python train.py --num_hidden_layers=16 --hidden_size=384 --num_attention_heads=6 --num_key_value_heads=1 --head_dim=64 --intermediate_size=1024 --vocab_size=8192 --hidden_act="swiglu" --norm="rmsnorm" --norm_place="pre" --norm_eps=1e-05 --positions="rope" --rope_theta=1000000.0 --rope_fraction=1.0 --qk_norm=true --attn_scale=0.125 --bias="none" --tie_word_embeddings=false --parallel_block=false --init="uniform" --init_std_qkv=0.0299 --init_std_o=0.0371 --init_std_up=0.0428 --init_std_down=0.0428 --optimizer="muon_hyperball" --learning_rate=0.00936 --lr_mult_up=0.624 --beta1=0.95 --lr_head=0.0063 --warmup_steps=27 --schedule="wsd" --decay_fraction=1.0 --decay_shape="pow" --final_lr_fraction=0.1 --batch_tokens=[32768, 65536, 98304] --max_seq_len=512 --doc_mask=false --train_tokens=602900000 --max_steps=9765 --dataset="wikipedia_en"
MLP neurons of a small language model. Each row is named by its layer, matrix (gate and up: input weights) and neuron, and shows model dimensions 256-383. Each number is 128 + 32 x the weight over its row's rms, rounded and kept within 0 to 255. Numbers have three digits each. A neuron's up and down rows have the sign that makes its largest values positive.
Before each neuron's rows is what it responds to, as a language model described it from the Wikipedia text at the highest values.

Function words right after a number or quantifier in counting phrases, such as two of, three or more, a number of, all time.
L6.gate332:145129129166116109101130199129072144120147115132109068155133131118130116099122153054152094161102136122090149097129171088187144103110145137144134137162114181094128111144158128103136107059166141098095084113111132113137085167140083132173126120115143111107068138109140177065111106066171101138120100093164124115077072102149128081126174146116094160152118159113148102155084101149074131123211
L6.up332:169101058187095094067177108066155130172142133146154101175114169131099129101069125162183097165127168090118082179130155087189110098177184114193160151140099133095095127082102179128133118082161087141114144094090100131120106151144103122098135116098095139145087150149166216106154125053095217114133128125125121085083157154138109093111093143106069161114115158072136127140122065092067127165125

Short word-internal pieces, often a vowel such as o, u or out, inside oddly split words (fl-o-ors, dev-out, sp-o-ilt), plus the hyphen in al- names and 0 in table scores.
L4.gate669:106089104134132104169163156093136152056134101092155162114078160131169141118142206140168098106148133127127152142132130210130055114113124104119170129122145161198088151135151148056135133079140098053118137114097164095094108144120115140097125134099147211179094155077104157145126049113144145106131150189107158149171143091134164110161163150137122206130166034190118152159123099157141099142142
L4.up669:151117089117117146133061189119142157151130076038123120148178122127099083142101111096116102120155198156099098178191116147130109145062113074173092130155153128117090135116132085136119153147148101168118122129185124141172169197174113121171131153118132071199134112147116182102150187125073168074148157210173085130105113161149146136069137144101129133111097115119125134141144105136079160087125

Short word pieces inside a word, usually the second piece after an opening fragment, in names, rare words and coordinates, e.g. C-he-valmeire, T-et-rarchy, Op-el.
L5.gate203:123158165138123130185110126129159103093158100193173140146112123113131083170165161104129136148153079140090123114148157192113153118121104142142141139123187053183101122125057082112136189101084097109130122142140067216148140126114110120141148144140137131099095144082108126098156158165150157040174129183159141099076123075094099126092087123155113128131142098094137165070153129145178153152109
L5.up203:084056098178149140203139132193118145154114125089123102117082113124114097106149163101164067185103187150110110133101173093180140072102117162056153148091169115131177077189063081089131123147155143093140210146149118137155128171142142134081128085105114145142152134116114134121192150116188094138089094106151111113107104160137129125152112121151121133115101114155126163153099114118124097173144

Word pieces that directly follow an "l" or "L" fragment, such as ly in Bollywood and Monthly, ed in coupled and pulled, and "|" after a table's L column.
L4.gate858:088089091148107145105195161139102116112086146173128085109130135133078101179161150127122071172173148189148089147151148121103156159152115091032133152126119133118133189100100088095107116106177157119119147133170089095111084106104094036093158121164123130079124097121105142094133115101106169110122126134094175163044111100129075100143147093134065143176117184198139146122104099082145108146114
L4.up858:159084117140122144154101098107137099176151070111171137083160156083181115125101066118069177140082093126150156141140172111095138053155113089159185128120160114155098087110135144067170113123187105126103080092116117118107087134170167121105120171118139058121102124157120110116119161159081098072090166146086155093059132119096110052124089130135087139174129152116137187156104126113179094107093

Second word pieces inside split words, especially vowel-led pieces like u, un, ing in foreign names (H-u-gh, O-u-attara, Kah-u, K-ual-a), plus ordinary words (team-ing, Box-ing, sh-orth-and).
L4.gate290:152155112148136185165109139090096106217131105182128163130089121113149131124148116117139146175139136171124130160162066159108109088150165162168112108099131090170149121117103101118166112138115126112164126131122115142105091136199109155119167139178171140205105108138111138108057125129108105137187128130105094170144079098066158108130118165145157097155148110129100171127166167166170129167124
L4.up290:185068176137117139092138144124141105155139097133130145191118130132100117133147087127118124138105041133122198170187193159170112208146099069131126192104169154132112173136108110110144164149182147126172109143142153159102121109104106114084129113114193169142098145099093118089078069143105120157161168106124105134114106123142159095127087099167150147065128119109096219112118097196150148081105